config.yaml
head_dim: 32
intermediate_size: 576
bias: "none"
init_std_o: 0.00602
beta1: 0.95
final_lr_fraction: 0.0
MLP neurons of a small language model. Each row is named by its layer, matrix (gate and up: input weights; down: output weights) and neuron, and shows model dimensions 0-191. Each number is 128 + 24 x the weight over its row's rms, rounded and kept within 0 to 255. Numbers have three digits each. A neuron's up and down rows have the sign that makes its largest values positive.
After each neuron's rows, "fires before" lists the tokens most often just after its 100 highest values on Wikipedia text that the model never trained on; "fires in" lists the words (lower case) most often at its 100 highest values on Wikipedia text that the model never trained on.

L3.gate173:085139117122107094128098101109135101107161113133122125129120129114136143120121099114144162138162131108131156109153098150105133127132124112098129100118135123116102142123098182089103151080070122150138117097140128120096163105151089165103157121096114094127121136149152125120132107135149158136093125127146109133133124127152151163105096103120086087139111103147127123139144147124173159092089115129148128059177089166111128129163120156138158162099156143124095095095125122103120171141164140129100132196143120119152104106095111165126130120132129125116123194168149161151103174157149151137
L3.up173:150148143146111167140164102113137148140163163109140148148134144147104100127090110164149119127146129160153140118172165108113156165133112130122135149130168112130149170101111183102121124140115125133117104130152124115110101127114112128117134119124125117147134137081147147122143161067158114136111097111123131106161131119146124153147109120154133145170139134126146130097089162112127132127196104119129155103118037158120105122134150138152149131103118120167150153086134092123146129130146146139129141141103136096120121162130153135123133120154168180138093142097139104162144120125168145156
L3.down173:115109129090129113106114151121141113099076061159121129110119131093126121115149143093124138105115122089093104139129124135124124115117163155148136119145112127106113085113138082143150124125110105131114128121095130172167167127145172112129113123153128154082112140172093111115100095165100133132172125152136128125099128142099132108117165164116128121091128119133112141158159094151129111124060175175141101179136204096146153124125117126114090129135133146102091122136149163101109145134106126111122089116125116151129135097110079111109138110100110090125158119158127153113114157134126124109
fires before: "; ", "–", "\n", ")", ", ", ") "
fires in: "1", "2011", "2021"

L3.gate530:125146141109122152134142146150114182151115139136122133131151157160119150108108157134137152159128134163110131143148133123079195102141097113102108132130151112072166118132140150127136110145077114087130125043136097121117090089158123128148089119125140101130138119141112150121159125135158109128103122162133162169121082121156126137115105138153134110074159130137143119117123105129084168114141149131125085164142124132091108113134142092126084124153132123116154190115127142118107128131141155147161160120137093146116086126140169144169128148158113122122161075132130078140135129131095159100
L3.up530:139148129134137134112120091113169121092135115166136122130098108166173110172121124128110103086161134064154072095135106153148108082098135158146131135097101130148137122142118096131111176108113129162137141147109139123123118141124142120131097172127128162072179077154078138143147101131123122152135131103143163113149137127132124191097130170112107128113106119153096108208108133116143115120123149131109147135110107133107134095123135105111111114127141127119169118140122154129117107144083123108119113147130152148156097122120102107149113164092150199153164112115149114139116128108136192156
L3.down530:122107161096121158139110140145098136166143147107143101107130133115105112089162115079107138146115111164132148157093126107149101139129122123061119115114187125127088175133118105100132114141151164138149109133138129118122158068128145141157145140132154112163083149148168126137105117155110099077122161112099098118096099137126123092143121116092087129156189138095176101104154139108104117137097149150144135127106130143173145139078114157143150161134085164129077096118130099103127127123128100152135145119128161134131140132116149155125107109115113084109114165130162160131117125144149065124
fires before: "as ", "by ", "in ", "for ", "the "
fires in: "known", "recorded", "produced", "written", "supported"

L3.gate148:152102156158099154125153138128141154137089111135147122126119111100122139165097128134141157185136116115147128110099145126136125101089106135150127103134160121107137101152115146116151157177097149093123161109097097131124123163162121130117144142120084110135106145135139107129102127162143142148182152116155108171106129121126113171109127126092109095115170123123086169133094154143115159160122166079184138117097121087125124127136093151082097113140109105105144122140134090132108123146129114123128083136123128159127168123121137181130136097102127111107186093095123150117161110151085119126
L3.up148:156144145139158177144141076109131143098128130126156127099095107080133134127118119128140140132151136113133116125068127134143120140150104135100102165109157148123148151152150141109146154094118123102173182151083115110134119127145163101126127132132083076131152127125063115133131118148133104130122140118142160148128112118145165093138130150123141123109138105110148104112107108090155103124174140120129146101070102145100152116128148128116114178083099120133123102155118144103118140149126125082152148136120100089124144125151149187100141154132094114180132141166137121188134139139109092130
L3.down148:129171086122117095159084136113106130118123110145135119138148135135128147085157148112091125115094173132088142121131130117101103130163124105136129156103101130128126178086135132120144139103139091170135081145137141133122103121094165155131104090134159129151141100118132179116152107105136150095133128163111157102121143119135143102128144128166103122160105135100128131128108110119130107106152109150106096088104146175129149106143163103129117131081120167148128149114129162118147143102108104116096230091118103104112127157136134116132123140134132163170100131161123089168121102120117132115
fires before: "ood", "ul", "ran", ". "
fires in: "goodyear", "gulfstream", "granville", "g"

L11.gate353:149141111173114155111102071119119147099216154159096128085150166115138185090104138105145096104107120119114169111099094091090076118167092107132123097114128153154145115124123183140145127073147125116113063113160132157117155125156104111115153083149134120149132129126151151129166106165145120161132104114152169132126117158141130117169128115144126146134118134126105127141143097110090101147097109120107133173140129113117143126148125132082120138154143140147108124160082108126142119134129107127124131151124141122119097085142116133139118145105104126139144114145090153096109128162150154152
L11.up353:138151103130120125139113098111175139105164144126137100069116140092101094099128133103161089137071136154092140137134105078091105111149100113162112076125111151146135121121111147139134159112154088103101113083156127113105147131130106122101109105107074113120137153077131124133140112188146122184101123124097135139155131176103157127121133125107122176146120126122102111161140111131098084149115127125092126177106105138104163143133135114151093128127145116121111120110113115134124138133129122136114086144120155104148085144107124127161145150125133111149098135114142140145153102139137149126
L11.down353:129127133128145146143120138113101113175090106116136151179136115142141127114149118134126147150178137130133139175145153171131144155131180137055116187148157075134119122103146081127127126136094160094131156142106121115150081117133146098156134117124181106083109088143140123122133140096107127104127150143118122163114124115120113122110121138141139057115137155140147119118133149127089188069146154126102122068155099129144113128089097140133144122118109130109138122137133127146120086130121150123144158115163120152112186191144127091096139123151123150116135141136135123107129107114111082127
fires before: "| ", "|", "V"
fires in: "0", "1", "2", "raivis", "13"

L12.gate470:114101122149161123113113105140111117132111146160138147133147111132107127140111132123096086126114111119166146157180120147143134119170155112138103144130146138165185143126159146114140131112085138149131154118172167147169093130157113108142152125167139109135179081097152158118110140109128137127108117116085114124155138121138091148133085196145076131131146132141170126099129105082127167139130162142097160155110139089165130176165122145131109148183132142115119119121136099150155128100110131133137161115118161106118093119132142145169151135087142129102125156149107123118159108124152166153
L12.up470:120106135107128132129141116113101155139160132090113136121156134113134129153095111110107153132154143117141131164177114127168111108109178105103136114149090127155154143102131113170136167124130120116157123107149155129109159146170113117146113116085127136104126087186120072165142129122115112119121149146100119132106132123102126109135144128159114149168128118145114153144128090143139099118167160120059114107139075094206134132166149139132157179138118090149141107141104115161120132148103114132140130114119151175113156105152126154104131122149102149113126129142136149137092093158129170183
L12.down470:145130143155094153156123107096147135080134133098112110134142136113120130153128133093134142176109120141061114134105112165171119112090138101063119100185121180126137105121121104087093123161101135157153147098063121140090141101174172140130100119098116119123137145155093136121150139136101103125143120169122169132123110122099152113147154092122130080103124132147105137112115098110121133079159119164136141110133119148132150163132123113106151135126170125120142142131102171111126152139143125185122108164090143149144116146121132153114082148144128172127127117158146123134138097144091152117
fires before: "| ", "T", "S", "U"
fires in: "0", "atl", "1", "aut", "x", "rsd"

L5.gate72:139119129104132174138127092135115125122128159113099146128127158132112103116128122082178134103166111081155105143127112168136093142143171142146122132152107112172160137080177138180141123157105124114113114117119097121116097121121138129149142159158094088124121133106115147154123094093126090110118087116101108101147158110108117141152129177125120098091112117176137132128160138161099111110152110140107122147128133137159152150164121131143114130151110161162106157069105198123102140120098140152127118135118132123118113140118082152116146162132092134110095140129143109132118129109149119103
L5.up72:134109103100124201116127109124126153162111099121156139149107131114156117115126145148120132149166125173107144131133081128133123130081141116130140145171103148123127127102171133095060197110129112116157131153147118130106140154090084169138174211095163135121148097156133092139162143085110105129088138101090144138129145094122120135156120134095122102124106109128115111137163152117117174095139118149126124141121112112132142111119116125124130120112150175181100101110140164117118137143134106136126177126104174153134114131096147131114129111096124133114131180143126124170105125132140126144
L5.down72:082165108138134080172166136110097147124143106146109096158138104133127140135144136085148107144113122161169132099139155081112100127139096100110116123068156143104110103131108127160155115157091162142115131110131128115149169142143123128117127070136151131136107150124120152121090140131154120136166131137130091137129136168134127159157124083126126120150174111135133166108151119164152114142054144136165126084099117121126111121131107088173077158124161095130137174201120126135143104134126141104139092149123099115106110127125104099161115149135110114075145087095115117057124138125124152103
fires before: "–", ".", "V", "V ", "-"
fires in: "3", "nsv", "12", "1", "4", "11"

L11.gate437:149085089105139164139111135115094137169151114156109170126146127154126095125132137140150120115126079130136165120157122145140097123093169118127129074100170132113147190099129135122174147106131107123114103153129157163133154111145118131076112115114136129155112106128113161107115114143071135134096130172099105112166135174173083126151136111108120113116135124129129147153139132113129163121137169137093152123148143150076151116136128124166095152167122147118108119139135141114138075135127128134149099125115097141103098168127110137069147101124151165100119110194081129165137139136136136157
L11.up437:114110093159110112119151168104105122094080133163130151135105165104147092141169078107112117141106102104132121175131145124186140163113150137152170151120142106101120111106143121171091144132084124148122152125088116136114125159119133176099123166154128145142118110121180122121102143141138117146137108162152145118128153142107153179118060152124105148114114155099130121108156118120124109137147136074120121130141122134156109126141142167116132090115139119144144142140169127132087098142127119090120112145202129158151150139148124135136114148104133120110095133087115150167103120095120135154
L11.down437:136113106112122164098166114163102144169168144104129163134157102177106127158109188157123105117123105148101143081169096129112159109113116115133126106139144165139138129101101132128159116121105124139180125166120140128145100100151150144119129159138131146162103114119139146088118129118104145123086126138090127138147121135148120124144174139127111128144148122126157167101113107122139184121146133137142149139102119128090142132165145132107089180172095137126135140101141148117088108142127113179146119128086116120111132159124135072097133108099139151127142075163092099137128144160150213113
fires before: "–", "st ", "s", "s ", "-", "th "
fires in: "1", "0", "1st"

L7.gate84:119103129171139187149165135108126109145104125147117157130134150157170141120121126135113092121158119150122142146153149118127132148146075169126116141112089107121115118136123129105088160145093123130149163179083098122156110133112112098108087126119142112160111081108110163174119092129097145105118161141128124113143104123108146169108110116119138120102173156110096112129173152158132173104136172137137112155127131132109115101080104132149155155151136132127136082090140104145098168127123133146149144126104108160142154144180151118145115096157093111144133155180131128100121135161131106109
L7.up84:141099100173154091163105122144115117145137123150116124172114123144137124086138114108113126115150112094124123138133124137103164148187109124159130164098135124120150100078143130067154138138095109104115106140128136101150140108139111129129124175137148148091124109130121117164093133131137129139076129128095143108157085124160132145166149128126140147108122113143153104085141094113124148125147136102134115103132126182170114123163129181163127139064119128144131166115110113163142125110146179140130138151138156129154192088132130101111127102112153144134083131112118117144106129157173136112
L7.down84:115150161152106147089156126128140137090114137147124133123130134143144127122144119139114121132088102151111140115081091093116102125156140155101153119140108146160120191137099145153076137098121159123164168143129122141118141134103108105113143129103100135139140098077174115118131087099110146089157154140125080140097157138117106127120108153189092120125195161141110123156117153134158135155118126126154172152132121087096129140087109118126142088169147131124144072129125162090152167115098085171101092136116112106127116116124131125092122149124125139110156116156144138142140126091120112118
fires before: "; ", ".", "–", "0 ", "3", "4 "
fires in: "7", "9", "11", "93", "90", "8"

L6.gate23:156106073144097158139137165144123134130121114102088113121157158090116137111165117126147164133114140059110118110123101119137137106110139146097161105132133115159126108135146109144123137162163134134112128106108154096184147125126090129129112120153167121109138120128154111136096130106131106155094124100128097152171120077156142155107134141190114149158120112197140081108133129171158116099112185145158128089130142144139157173101123133146140161097120115138116117142178115120094168119142134128104112139124104168105145112128128161130088137119172112147100154130119139122130159162149117150
L6.up23:094123082127079143142179132130083185126141104148087171150117146118189147146139120126169163112164132135092150088148141171140163169097158123134160112139132179153152108155107125138148125122147122114138143112100150101106153153135091153140156134073123092096116131140095147125134120173097109104123138110150138135115134158115130116113140102094139147141084120133134143107107101143157085151175104119118132142134129130121121126201122101130135136139137146128144103125140144142169151108137121086084106122131132155122086105133139169130111119183115074103135174144154134160148153124147108133
L6.down23:155119154090142098111082120105159072147167141090173114131149142142100092136100129151092111164100127124177160182129153105134129103117103146110099101127114095115149152102133113127145154156145135111132128142136119155157109132119153106148122089148111128161135097120153131113118135147172169160134135139125128094125126108163112137118128134186152143121105112160142109161128173124151167122078150149093149140135120150132122101118129128101139139116118124159098133141147103128100103135094132175138134103120126109140152111122099095134178158098119152151098080133107085131113098167124130197
fires before: "| ", "|"
fires in: "0"

L7.gate184:127085141168151111127134176181106121108124116122145154159103134129136127146132118179104136110133136154120136124130141160106129167145138132163192128100126102109124141148133141145165118143114114166117094156164106123127094130115138121129166134110116130150151124147107152123118121139124156168143102193126164161115095117122153119103112111124143125139111144160083100145174155159155154122127146138115165112133106075142133111158149143162141147146163139132132161134119168133129163137158101122113133165121084147109156158121143184135136120119146124142143087090150155186111158156142173144
L7.up184:100116123065105135108133130153116169114153126141072143145087156118137130121180140129150147144089163126112130121106137132149068119136192171097121146133138099098061130175097121137158161129129135139108121118074154102130176111125129112154097107096156125162136100111132139149121120121123142103149153142099108172113118114124092111131167128129150163130136173122106121143079127102088146117120123130109117137152125158058153117112122114142121133110133155154176085151090142105156146112135146127114110173142156126120086120118145106090140091163114129131139130144101126170127118135144129134
L7.down184:106115136186162150129159129087117113146120160154122170121131129112118094150110111119150082090127082112137138188112138119149169173134079135132111116164124192116120108144156105099131107172143174104107107105120140123135118125141125122105155121146138132096138096089128111130136120105137138126110067090131169122102121179152126122130087170129131100120111120123201090126127166138157114148139154150087132115137096116161113131179160106155114130164120133133133152099115113151136136178099125121112106107101115130117179118150109140129112142129149102135139097104137134121138129118135097109
fires before: ".", ",", "st ", "–", ". ", ":"
fires in: "1", "1st", "2", "2nd", "b01"

L5.gate358:146102105147136084118130204101143094157121114104092125096127156112171107084117105102124064147164132153150112116140098122091109156134121136082153111124132108124118132107130103140120156107118108110149121128178112142142140129113180109119111077124132120100100159125113105127128093126130110155091095163125128143126177141140146133192158126148166165140143144122128107074149107079161167128076114172108142106122116129110146141151119128171121153112148112128150168142063074170139114145129141127147153138115109153112149109122123123097158128105096137138133122160154103155104102100135159131
L5.up358:121157122132140106130143148164149131167123179157117119121126165093115115097122086176132101114142121152123155139121143145139104126149167141135128110135107139139132121140115114088103150139133132153109113155144152104104083127153093128102114143102098135143108086096122131124112132115102115146138089087103143127169088119133108142112131111168105081146079144146106135142165116182144127129153118097150072093149099178120143160158101082134105149153146130148140098095138145123107166174105146157118081125134111125127064108118110128112141115096128127110135136098131113130130077132125139116
L5.down358:130104158103096121106139097107110116108125092109091101115091092163139134121106140083110150136136132120122088093116126098182134126142099125132132133106136078107132172132112140165125090125116151109125121129085099153166193157109163139147159110168136130141136156165090134105153101119157129127123149111134130110114118138117127123115101170086125180083182112128136130120136144125094122133120167148085169188110143108137111084107130177115145125090125167116164173190106125126144105104156113099138150146133150111136181131165163140131133154128120118124133125173122122100126195118158129114
fires before: ", ", ". ", ")", "\n"
fires in: "2014", "2012", "2013", "2024", "2004"

L10.gate335:107095166107146152152108145142137081152123122084147113142134113147096102091143102152137121103099147128175119125107116138121106096086108160141112106104113118111126167174123128130167109159123142163171099107137164149138121121163135144117131119128134116136101151162151153137113135119142134110141078158099108109111147144085142165139086160097075116152141097119156133132114129115136146142135103120149112097122127123099123077178125150109141114111138119136152138146177101125118138121122102103122121105112145113151128155124166136074065106101123128141127124212142143152117088090129110104
L10.up335:142140168177125161155131135127145112130151106098131110108157090126109122145128132151113128156128142100124135149110144133157112103157111156114133116129115111140155116150186107169166132091149157106137126122194152136097119109135064105123121103107117121133150166145104126130159119103111114089112120124152156137118114137152164152111113083127092155151133149117165097113159094112154086166076083135132108158153117108118146146134085121084119161132097120124113128123115129112095134166121091105100154063121133107122108099139133129136103125151103152139120121138110119118129106131139172110
L10.down335:130135122117119128095117122085121137094131118150138118098128082077162145147120142138137151150126129128114106153121107133099163129162121124138092131129133151131137149089160129178099152140075131116106106133156121125110131117104125139153096149150160156147143106138119136110163166133169124124104159133152147109163131130188134103133143097148131120123113143135150116127126064124148136155077127138106109158093135106138115152070167117097127080113132130094096090110042098167127105123112119111111114171118157122131178089149115149131143122171086166097084142092127116132109165163087148091
fires before: "by ", "on ", "on", "Angel", "an"
fires in: "oregon", "los", "based", "directed", "developed", "described"

L7.gate439:105119167142151155136118115094142154140152133150144123131113099109123143105169136130150139129126136116113141143127106096113107153144126083175082104115125127087139160069154098103122109149137128093107100160153145149141123131142088152161112122135116083118127151150129099114103144160117177135116140123135090104096142128182109154152132115151134175122145144121158128151127133093137081136128151147132108139122122157152160130112108167135126130117093136107113094098146151128159120090152125086110105094162136094122128150130106160181145128120099130103112117143114144151123086112155126132
L7.up439:153111116092092125165089122120138142094123138092151099126105126127094159085165112123123086062139089075097121139074147124083111140145164158131099128085118110084121118124155129135128123120109133157115138115156118152134127117119137103144135123139092114157105126102113149137151108138094125130138115067137122125127139156083135096118183177115134161124114128185113099179139155116136103113151114135111113152129171039138103090153107116112165092142133120108123122150129129103133127105105096119103096078130127133144103119142136109105119126164156146133162113177127166123121117069168099137
L7.down439:136121160116117087103111082125087131088155126119162121146152119119133155114168107126101177135142117124103136104173128089122119068104156140110083128104139106108135162108141112129097138145104144112093124138167137127133135129120109119113129118106111083135108106132143092098125117149160127139133134110120100139091128101145160133167127121152144143172151139182131112148111134139107155104094104121159094139151120194133136152174114133125128111156146139136136096090149124175134095157155137136094144148089163138138119106121125168112147176155126169146149116125163139116131136087110198189
fires before: "| ", "|", "season"
fires in: "1", "3", "25", "2", "13"

L6.gate131:052109103099155155132132121106140134118098086103120104124132131153146118106155107141147121166142149124127138138126148114135128117115113139160147123149127131093103138115122109136076139122121103090124137112094091151149127124139105137102087094144121122129129101134152096148112114107100126091116134124107124130163165125140108138112134131197140150117123176086132109118162115120148127153152123142120133175130143149115127155098127188099108118098183137103133137146132168139152172153116108138188116109145130095097166100089132165188150100159137103122109126182122036126116121142139115139
L6.up131:123118092163104107165136133146125049152127124106091168145173125149110129139120126149156091129108105153180137118116116114132143130132128183136089136144117138120152154120097186148125163144148123121142085138123139134131152123183127123126135137170149151129118150131156108138145103117084108117157129122101182149119114124130069093172139161123142125135170087134128128103128167135106123100157148159134106139102163134147162110143126098142165088121150096128179156150136117126166148113138113076120114090155114127139137109072112119097157176097110119127122159177143124149149149148108156110
L6.down131:157112138107099138121093128106152135116130119114127124120164131157158138121125120108144148111124118149126098097119096157126140135121107099132079111117117139102113093143133088136171142139111173129171148131156096150125177142171162111104130139108144159140124093145091103145123118125125176087124174157112107145153127135144128112137107066110135106102157114170128168154090109125125133106150122128116112134081114112143148153148114128147136115108118150096095150150132141165138139109133129123076088162150160179133169080204099076156151134136121159105136123099139137145149121151165118085
fires before: "| ", "–", ".", ":", ","
fires in: "2", "62", "22", "32"

L3.gate552:167148105116142135128122143112107171117122129114104117128111150169126131091136169107141083129135130139140163127109154121127127116131130140136128128122109140127088170125131183103101126170167102142143102115189107128082047133143173122116154149110136145130083130118111129137124131159127159132141111146103097100207095128120088129130142155145166118134118121144132105107104158119170132096142112126117135125125102126124110154166159135126182130111163181134129097179157104129111071139163132141096141139137128097159129180115135117099118170152098121145125198132146132129122148126155126125
L3.up552:132103144097126126158113131139121152086140125136108158150145124126144114091156129120141135092146132112119124126118162186179165138138138150119134103159104127168095117081178174156128158083173144105156137178136126125128133092146095149129113168123118135131148160135145113126073092091132152111132089089149126117118118129153154163127143117154184134108110126069113098172130173119137107127128133156142124124134144156122139137148134102101143159099125178113118126120110091114078127158159113113107114124118085154133132121134125144111144151129142142103130138081131152176179142114116124148
L3.down552:083122095150148103135123130131152118135103149136159095113158127101113097186076103153118133171136111156134092134148079094117100151099136166095112146137151103107122147105091078124141131171078161147109137113105146154143145146100132111132102074144115107120142082132110127103140127131121135162085186136131151139096138132111108100136110140107099123112160148133135136129136084078156134128129131122147094143136139116166117134088124128138086126165126127120125161105152163125163177093101140145172122099145144146122079104128108130108093117147104114150109099149119118058068119145154124156
fires before: "| ", "|", "led", "side ", ". "
fires in: "3", "8", "children", "female", "male", "out"

L10.gate11:149125098135119122134115155182107132135140136131191120136104108175129122138168121125154137083120142118164112145098145138127176110090139087121131129072134072147149138150172141151169094125145152136074136146146116096114126152091132124168127147115113114131148105152115127111114148164086125153165133143159135176092125128132171151148125123144082125112144132133145132108122100146116132189163176104083120111126122126137105107120095136117136097157121149135131107118085106100159124109174137160151086142142092144119167127120141118155110128120135134131111147166151148104090111135154139148
L10.up11:101120160173098149070091141113158104100148145154141130149118107116128139170108125111145130113098081139116163125157144156147113170140171148153139132142166114147131114089144112128114094131095155115119157149113137133162129181162146159127095130142110096146113131160137096139106099132119141168126138079149088118112164148132113153158148107154140135143086153115140143155144133083157132102134159108137100120123118105152118167130103186137136145102141164130101119109147091109144121151165155109086135121115114106125112136113082149156148117129158116146130134133120127211096099155144162125
L10.down11:118123122082133106161146195123118121096155128098142111104103088135125115117167146117087138161106164119172103109136136133113137095136121134125142133118143136138137133102122164140106126121130153147184136177170144098142154100131124071132123104139126101122142133112103152145135124146102091129149089119138157106124088099132134115148161125152118120132124143135149174110161095136102123146138101108084139144116177117138147113135135133183126146130157140110121135158120148103074138148080148150142079106167131159137162167109141130100118106155124121099088136097184118041090112122113140136
fires before: "–", "; ", "."
fires in: "0", "b01"

L3.gate15:114149112120171198149103100139090118114129085134119150109095188108100085124149102158148082090137123086090119110151138147139123151137127141085119124140128201136114138125146125143225104094135108165113138120153142165173119079110132130131098147137185114170137122096110171128138115119127128101116136134119133112123147123152149094126152119117155128120140096094136105130132108122146143143134113161107120177102149125157141155120151121143116125142134174147107143119141125140131147157209113111124142144122136157144104140095116189099100154130104149093099115119106120102115156110121146127
L3.up15:091081168132157128129115180084128096142124185129111140126171153112164119120122079118133132169088097138138080116140083109168114146103112121153117122163152118146077123113109086122141138137099142135138086133105131162120129156164130089075102131172184115156142144137093138142127134163133085153134113101141113179153110117136126150152109145114148076107130126112151109116141147150101098116129130077120083142130140112118101154085122124130151105178119098180138117117122131097107146105124067112139127127113128162133088134167158152168122148143125133114119125138154124132136131115152150131
L3.down15:172106089130131154135094111146103197132117142111119132124092079169113145138148123125132115088117127103095132116117163092126134137171163087146118149092128143141165114109093141118148113119137096167146163149148118113119154116110119174183148130087124119125152162110149130135131087100131161072141165160122131095099165129148102106103169112130106153109144121127141102153119115100157155147089097163138167122156095120149172105178134143130140124097144135100116131121128133190181118171124148154117115140168105088125126113082111097120134136146102152144131139144113148116125119130101107120
fires before: "a ", "the ", "well ", "\"", "it ", "y"
fires in: "as"

L3.gate167:128139083155126134112112133152156113130080150136089164131162152167122125105131084135107116071157082097129115133145111110099088121111126120108062127164135145126137153128088122128111114106130129121124160114153146109126159062097114128113091165135103082108102175100192136162125119128176127151141127130151113116110130116122140112110134137109165119171130127077095099077118143141136103099132162149114139131141144184137115138135153089098101129110126101111087112124149154149135125127136151120149117124169098126135084140127140127109111133187132078152134133094112100124156142125085119131
L3.up167:114105144148140152055178158125100103148108155126149133108124100180181092095156160109132154161127122134129115091144139127105132108151148119132105092115126145081091149128147109082149169124168118153122132122123161069113115142143114138083103091164156084091129118130127110135141137110142093130109106105139092118107131095151139132112077157116125139144155090161103130122143098085134162130125165141168107157122144145118147138170136122143184141085106108102127109119114118108121159093141140151134122143129138106148185147135095106120143115115107107133108127190120125091178125111129130162
L3.down167:143094122064118099194111100121124127104155095090115110104149135097103145149112127130121124097158122172118113169107145147145146146112090132128157155101132123149178105097134152179071145139099145131117138134167104164135113156109139143160136148111117174149160109190133133111158135154111146128137157120122128081175116148119102132154140089120115116075100116142124146136125120155147107110137104119091118115162121085128125113103106136109138145182158179148135136139102112124121107126105097103109118113124116160091122109143163103133121109107158151109103129116136149142122107136131146088
fires before: "| ", "|", "."
fires in: "0", "1990", "that", "05", "not", "52"

L3.gate528:138123191085136171133161149064109137142132120128110108127126150113138133100149142131065099123114129144129105153097144111124168128145131164129127123177151131120134139105145146101143104157108152152145140120136100131123154129150127068123110138159091138170110123097166157137091141134098165166128177142159098111086098118135112128119135114151172137140174106175136101101136113144159110095119162127086143175108140131152103113121122109146114088133150127136121157183139185141152121095142123122060105129144136139093136159130088130139129113118110105085103112144146109157126141137157110134
L3.up528:140125168122164146160125137128146097126143158082131121140152172139157067115179098100143152142132102178122117119134107152150086153157129112121097149194137111121114129132161140112142151144169121142111102128126059121085163153103125116121081125143159169169115162102147144137120124123103118136142154098067141114135089107132140134097156147143175129153115123152101118140088099145164125114112152151120121148118084107116111113152120150145135128121154142132123123145120120151110112104109140167106130126101142110074146139111068136085108118138089091105143108099127114137088147096140123123
L3.down528:149144105123161144136159127164126117080137143150107119097166135108123089127165134117102174118132104175141099108108123137127151160120149121145158126151103114146111100137161159111110131121183117118126103092105065130110143109124133132150111147125146150130170126135101138140097136089129104150142112116114104104136094131109130171116157131105150154134094140119100120073106104145118146148119102140174131157109073134081124107167129097193175165090183172142118109121111074123109112133084098148134131127132154085135167103107091108132119156124093128094124141119120148131112142108129142093
fires before: "States ", "States", "Angel", "Kingdom", "-"
fires in: "united", "los", "coast", "us", "co"

L7.gate491:165102161098117126104148104108105127127172093149086146145126097132134100140175100131111119129139125103137140123127121149154153121096163126157150089117123128144082171139154113150145119122098121140093110140147114128148105198142093172078139113146108139135121146129136137141123128154099104146114133136129174086151140124105116144119147164126093114144149109164132184143144100139149125146154126165106122158094092093162157095129083157163105105149123149126134127138093123147130144115142096163118118160078131109114097149120131118148147140109110148088134136146105129163132065156188174146
L7.up491:132086094119119108120150126121103109128107128152132125165137123116088142110177153139102108115151076137150143073105174121113099104135119123136111127143163143092139129142076156156076126191074112131099076102145131146170122149126129131121167132125106131156148115143125130126129145123118135162120114114159108118104137130084123147101134138116152115111108172153117125159125087147118170086145128137131137085095170094065116142142157138135107121155147121105166103163123124134146108138138132156143147035178161127126142102117150142140086122102124147132134109144129121153172102128133097116
L7.down491:128147145071102101082116129140110112141142126120120156123173111119142103151160110122123092119126117095123121121087138147105140092155126139124113122145142103163055128121128166170169112162099076135136121149125144141134082137141087143114144120131091152115128136125093169171142124144090097161166178135122166138140146110147058095094128153114088126139117122147127149136112138132145064112101117121112117130130100108126087109139137138136102118162136111125108168156122165128113150164141138132102168133134130112131119139115112127088128140149108146196130141167170146115123118081127169138
fires before: "| ", "; ", ". ", ":", "–", "8 "
fires in: "5", "9", "10", "8", "2019"